Weights of a small GPT-style language model, trained from scratch on English Wikipedia: width 320.
MLP neurons of a small language model. Each row is named by its layer, matrix (gate and up: input weights; down: output weights) and neuron, and shows model dimensions 128-191. Each number is 128 + 32 x the weight over its row's rms, rounded and kept within 0 to 255. A neuron's up and down rows have the sign that makes its largest values positive.
Before each neuron's rows, "fires on" lists the tokens most often at its 100 highest values on Wikipedia text that the model never trained on.

fires on: " comp", " Col", "ong"
L5.gate262 [123 133 110  82 111 118 206 112 112 104 122 125  80 202 159 106 141 113 136  88 182  93  89 121 105 123 140 122  96 173 140 120 153  65  99 133  59  94 126 118 128 155 157 132 185 112 126  68 150 120  82 162 114 152 108 129 155 129 112 166  92 175 119 122]
L5.up262 [110 143 166 102 176  95 156 108  80 124 141 117 133 151 113 135 199 103 160  59 155 141 145 142 130  57 129 164  52 133 171 154  91 127  95 162  71  99 116  96 156 155 121 127 187 157 134 138 157 122 100 156 126 123 129 149 134 143 122 137 193 169 161 200]
L5.down262 [140 140  87 146 104 135  95 114 133 122  86 108 112  71  90 103 170 162  96 109 168 110 126  83 151 151 147  87  80 134 126 125 120  73  84  59 120  96  75  65 103 147 116 138 131 153 114 126 124  92 182 118  88  72 116 147 159 111 150 154 109 187 100  92]

fires on: "\"", ".", "-", "y", "ha"
L6.gate518 [109 101 161 124 127 119 144  93 126 131 152 135 130 139  85 157 130 154  97 176  85 124 147 127  89  65 148 110 125 115  83 106 101 112 109 187 114 154  67 104 157  75 116 166  95 126  84 138 106 136 150 181 126 174 140 147 101 185 152 173  57 116 107 218]
L6.up518 [141 120 165  80 151 150  46  90 131 123 111 114 102 128 128 111 169 126 156  89 143 175 167 124 170 110  90  99 101  78 117 142 137 108 114 155 136  96 135  93 136 178  84 132 119 161  53  77  97 122  82 109  98 152 136 173  99 141  89  70  88 153  90 142]
L6.down518 [ 66 132 171 178 149 132 117 140 117 164 140 143 121 175 120 142 128 135 104  92 131 139 175  95 139 141 132 131 132 204 142 128 147 147  91 124 112 150  84 156  87 119 151 100 146 154 190 176  71 116 150  65  95  63 109  65 144 138 182 126 193 125  91  89]

fires on: " of", ".", "'", "-", "n", " ("
L9.gate129 [130  80 185 119 167 150 168 109 148 142 140 119  92 114 129 164  97 180  85 125 186 135  98 155 185  54 103 111 140 179  43  96 106 109 104  85 120 178 188  79 151 146 140 158 110 104  70 141 168 161  88 166 154 100 141 158 134 134 146 121  95 164 136 146]
L9.up129 [137 119 106 105 133 127  97  91 139  86  83 149  96 127 133 169  79  89 134  51  99 130 158 118 168  55  86 105  78 152 207 150  79 150 110 184 174  81 111 122 177 141 137 131  53 161 117 145  98 155 150  90 152 171 155 135 153 174 162  79 100 124  20 178]
L9.down129 [105  94  98 181 124  69  90  65 129 112 116  82 113 105  52 127  98 125 175 139 132 122 142 152 120 141 110 156 158 191  99  95 163  86  78 110 134 147 122 190 113 107 163 182  62 181  75  86  96 137 144 136 185 115 143 112 150 144  94 117 162 160 154 137]

fires on: ".", ").", "\n"
L2.gate342 [148 126 141 118 176  54 114 159 120 112 162  79 128 160 165 176 194 141 129 150 104 107 106 130  90 155  34 118 176  94 146 198 136 196 163 128 173 158 142 120 149 193 154 143 113 152 183 160 122 105 155 160 136  98 117 125 118  99 121 165 167  92 157  74]
L2.up342 [146 131 150  98 112 161  68  90  97 121 136 102 105 121 140 113 107 131  89 130 105 131 118 109  54 180  92 115 127 128 177  83 133 115  94 148  91 141 143 123 169 128  89 171 148 108 163 101 102 184  61 105 146 196 125 139 127 111 197 166 162 157 143 139]
L2.down342 [127 126 144 138  72 153 149 120 147 201 182 204  98 135  76 148  91 161 168 165 120 101 191 174 115  98 105 176 125 122 109 129 134 143 135 130 101 106 136 175  86  90  56 137 145 124 104 194 131 167 161 144 121 103 132 131 100 138 142 191  88 107 140 155]

fires on: " can", "s", "an", " in", "op"
L5.gate109 [113 107  90 118 199  72  56 165 111 164 130 132 161  56 138  97 171 108 111 122 103 131 113 158 140  93 140 152 165  90 123 117 125 146 186 122 120 127 152 172 134 156  72 139 146  80 181 148 135  71 135 151 194 162 185 169  63 102 129 148  84 126 120 110]
L5.up109 [ 63 136  88 129 163 104 111 156 173 148 114  78 121  72 101 163 122  58 141  97 177 131 142 125 189 138  96  82 124 134 195 135 135 123 152  91 141 119 124  86 160 201 103 143 139 133 135 152 115 166 105 172 102 163 121 144 102 195 157 114  95  88 124  78]
L5.down109 [140 133 149 109 136 166 112 116 124 151 114 178 136 147 114 117 111 123 133 154  96 151 132 148 131 127 133 193 144  78 128  92  97 156  93  80 104 145 117 214 185 137 109  75 186 103  76 145 179  91 119 129 145  90 122 102 119  62 145 128  60 205 107 196]

fires on: "s", "an", "|---|---|", "ar", "t", " Tom"
L9.gate415 [118 157  70 127 127 139 134 138 111 153  77 133 153 152 167 144 186 121 129 125  72  73 116 114 107 114 182  63 194 132 146  95 130 100 167  93 115 139 154 141 130 154 114 132 232 109 101 108 205 119 105 177 154 168 143 188  94 110 112 129 110 117 129  79]
L9.up415 [111 162 107 126 139 190 109 168 119 168  89 140 112 101 101 121 155 140 123 154 180 116 121 140 120 103 162 146 140 109 113 113 102 132 161  76 143 119 178 132 161 192 168 129 134 155 132  59 137  42 136 129 102 144 107 120 125 159 141 157 165 148 101 104]
L9.down415 [159 122 112 150 133 129  88 179 114  90 106 145 122 114 105 109  63  94 184 150 138  74 145 149 125 121 150 181 157 120 152 142  74  98 156 157 126 198 159  94 153 112 100 148 167 161 146 131 108 140 127 124 154 162  97 101 141 117 144 141 102 111  93  98]

fires on: "a", "ar", "t", "an"
L3.gate157 [101 158 129  94 175 172 132 114  79 135  43 197 161 161 172 167  86 107 154 118 101  54  80  85 103 120 145 140 178 191  82 149 133 125 121 130  94  82 138 183 153 172 146  75 118 172 105 115 122 112 135 129 120 169 121 157 101 180 107 135 113  57 102 137]
L3.up157 [ 72 108 105 114 140 154  84 141 153 111  99 155 144 133 172  61 117 108 148 147 131 153 151 219 102 129 113 103 124 135 187 111 145  96 107 171 155 142 116 143 114 175 174 160 144 152 114 173 119  94 228 142 103 119 121 148 161 124 129 157 132 188 119 147]
L3.down157 [157 106  92 105 168 146  79 101 147 142  55 222 103 169 121 153 120  74 168  88  98 125  64 121  84 152 109 172 117 121 132 160 167 100 131 125 127 118 195  92  88  86 126 145 143 233 153  79 146 115 104 112 149 149 130 164 167 178 111 197 110  78 103  92]

fires on: "re", " re", "en", " Re", "===="
L3.gate418 [108 110 142 108 119 108  88 154 104 106 209 169 100 156 113 184 144 196 112  67 146 176 144 103 151 179  84 117 161 141  72 123 144  87 124 119 119 115 141 125 108  98 169 112 114 152 157 168 135 116 135 121 134 153  94  97  95 114 112 118 109 111 139 179]
L3.up418 [132 128 154  89 104 107  87 195  95  72 159  98 105 101 172 192 168 125 108 133 128 113 139 120 160 168 140 129 165 113  84 125 144  99 155 115  99  91 105 153  96  81 172 104 161 163 201 171 113  97  96 103 100 126  92  64 141 119 108 138  94 150 107 127]
L3.down418 [119 123 132 118  98 171 142 113 188 161  97 171  99 105  96 119 126 121 134  93  83 112 129 141 117 119 153 102 157 118 105 143  71 135 148 133 122 102 214 121 144 176 169  91 146 117 183 181 146  89 161 103 100 118 125 144 128 122 133 105 161  91  84 164]

fires on: "s", "pp"
L2.gate169 [ 84 167 128 141 159  87 134 134 137 137 153 136 213 140  92  89 151 133 103 107 142 121 136 137 136 200 132 179  84 110 188  76 136 117  85 172 172 115 113 128 172  68 130 177 123 162  77 132 167 102 121 150 159 130 175 124 165 130 137  99 134 145 101 196]
L2.up169 [103 149  67  93 145 156 145 128 105 158 123 143 120 141 155 207 194 118 177 164 113 115 104 135 132  57 115 132 108 183 124 155 138 122 146 182 123 109 112 136  78 104  77 136 123 117 128 107 146 177 133 117 116 123 125  57 128 179 113 139 137 135 105 135]
L2.down169 [170 123 119 135 145 129 156 168 166 114 134  81 107 135 117  89 148 102 140 138 213  96 131 157 112 133 167 117 124 167  94 135 157 152 134 153 132 175 121 136 136  96 180  76 106  88 108 150 121 159  51 150 131  69 149 107 152 142 140 151 163 152 111 120]

fires on: " and", "bi"
L6.gate611 [ 85 119  50 115  99 134 177 103 177 180 143 117 158 116 111  84 173 146 116 111  84 141 121  79 115 174 168 124 100 101 140  94  90 170  94  98 150  67 124 196 164 116 105 125 168 114 123 189 154 138 110 160 122  88  94 112 146 161 143 125 130  92  83 140]
L6.up611 [148 207 125 111 144 178 159 145 132  95 106 102 147  99 141 135  87 143 112 119 121 152 144 134 116 120 151 149  99 105 208  68  98 123 120 119 173 122 167 108 147 132 120  69 130 153 125 115 104 116 111 122 110  61  70 172  64 136 111  97  87 111 122 121]
L6.down611 [119 134 178 174 135 151 102 124 160 145 193 177 111 153  91 165 138 152 199 154 120  57 125  90 110  98 159 121 146  87 128 102 189 135 138 152 141 180 132 117 139  98  81 136 109 158 154 109  97 134  99  75 110 115 147 196  95 129  58 177 114  80 163 142]

fires on: "ent", "n", "man", "e", "ical"
L5.gate32 [109  92 183 121 102 135 140 166  70  79 115  76 150  58 162  96 111 130 115 187 142 135 158 166 113 128 148 145 130 151 119 151  80 108 129 143  88 129  77 156 124  59  95 114 142 167  92 176 135 145 104  85 123 137 106 103 130 111  85 108 111 132  91 111]
L5.up32 [163 168 158  55 156 132 142 170 142 133 188  96 122 160 153  89 116 103 102 127 137  80 151 168 155 179 171 111 119 172 132 102 101 131 114 119 107 138 112 109 107 141 136 162 119 110 114  76 121 137 125 152  56 104 200 122  94 152 122 156 138 145 143 177]
L5.down32 [ 93 155 119 130 139  87  95 111 139 101  96 162 114  69 127 146 133 137 158 185 187 169  60 201 115  88  80 108 138 149 158 141 155 174 139 151  60 110 139 154 110 127 121 128 122 173 152 157 128 142 165 103 111 156 146 112 167 111  75 102 107 173 120 132]

fires on: "s", "w", "man", "ü", "la", "ent"
L5.gate87 [131  86 176 164 204 134 109 135  53 160 141  86 161 146 124 154 126 152 139 122 123 117 171 115 102 111  73 163 155 132 180 120 187 123 112 121 143 161  71 105  67 111  91 125 154 125 181 149 120 157 142 157 165  83 160 126  95 135 105 148 173 164 102 151]
L5.up87 [ 98  76  31 124 165 147 140 109  64 103 195 117 127 130 154 164 186 125 172 138  81 159 149 181 107 115 167 137  98 129 114 170 152 124 168 147 184  74  83 147  90 166 139 171 126  76 144 156 143 200 191 112 192 130  83  85 146 142 124 149 164 156 124 136]
L5.down87 [161 139 140 165 132 104 154 115 141 114 114 151 155 132 140 146 140 119 130 147 135 152  80 135 184  83  82 127 104 110 131 114  97 168 145 132 153 145  85  75  87 152 157 127  89 163 100 151 167 116 174 160 124 181 157 140 153 189 107  95 152 150 134 127]

fires on: "–1", "al", "–0", "–2"
L5.gate13 [150 142 181 125 151 117 144  86 167 101 186 112 143 124 125 107 132 125  48 173  91 144 112  77 186 136 224 105 144  87 163 169 185 225  92 144  76 184 155  65 141 112 119 138 162 141 118 147  55 161  92  81 200 116 112 156  93 167 143 170 151 124 177 124]
L5.up13 [ 53 184 124 170 118 118  94 141 143 169  98 141 224 103 103 182 108 137  92 128  91 124  99  69 138 159  82 115 163 170 150  90 105 165 123 164 138 206 122  78 103 167 146 101 123 143 107  91 147  87 137 169 165 132 152 115 118 124 155 126 186 121 116 134]
L5.down13 [193 103 123 178  98  90  62 130 167  77 110 139  89 187 170  85 162 111 131 121 139 138  79 124 132 118 113 158 140 102 113 152 107 121  95 123 147 189 191 143 129 104 145 127 109 156 114 134 120 106 114 145  76 115 116 132 171  93 147 126  91 146 120  66]

fires on: "al", "ition", "rt", "ia", "t"
L5.gate258 [135 114 174 113 129 135 136 146 151 160 129 124 130 155 137 127 116 128  70 135 119  76 119 138 160 140 131 109 206 139 106 165  85 105 149 126 102 133 111 150 164 159 122 106 120  99  52  39  37  90 146 129 113 141 142 139  84 171 171 105 105 130 152 154]
L5.up258 [147 103 105 161 156 154 171 128  62 120 107  95 136  72  96 104 102 131 127 159 147  99 143 125  64 123 186 120 184 127 116 133 105 166 106  64 107 144  64 112  92 150 117 160 104 104 124  94  71 174 125 164  57 113 124 117 121  66 167 136 154 151 167 155]
L5.down258 [174 186 135  96 148 153 121 119 161 182 143 157 139  74  72  87 145  95 198 136  79 108 129 104  93 119  51 176 151 124  94 134 167 147 129 128 153 137 166 106 150  84 136 157 117 164 117 115 130 117  98 130 146 144 165 153 122 159 158  43 145 102 114  86]

fires on: " comp", " Comp"
L2.gate49 [150  80 168  90 125 140 179 119 106 192 161 128  84 153 107 153 104 181  87 125 163 142 126 149 148 173 100 124 116  89 118  56 107 107 104 152 121  89 102 154 110 115 101 144 104 118 112 108 168 166 136 110  77 104 103  98 161  93 172 169  93 136  98 188]
L2.up49 [184 145 131 107 105 109 127  98  95 172  94  98 164 106 130 146 135 105 124 118 188 154 120 130 108  93 118 118 127 131 165 138 118 117 107 169 125 140 118 106 140  98 113 113 161 129 147 159 124 127  90 181 110  58  76  99  86 100 174  99 150 124 150 100]
L2.down49 [106 151 108  86 135 131 134 110 138 184 118 142 132 163  92 138 149 123  81  94 159 100 131 149 157 123 143 139 129 106 128 122 133 115 132 107  88 131 151  98 117 174 106 127 129  97 129 143 149 106 117 118 116 139 151  84 120  83 222 170 200 145  79 122]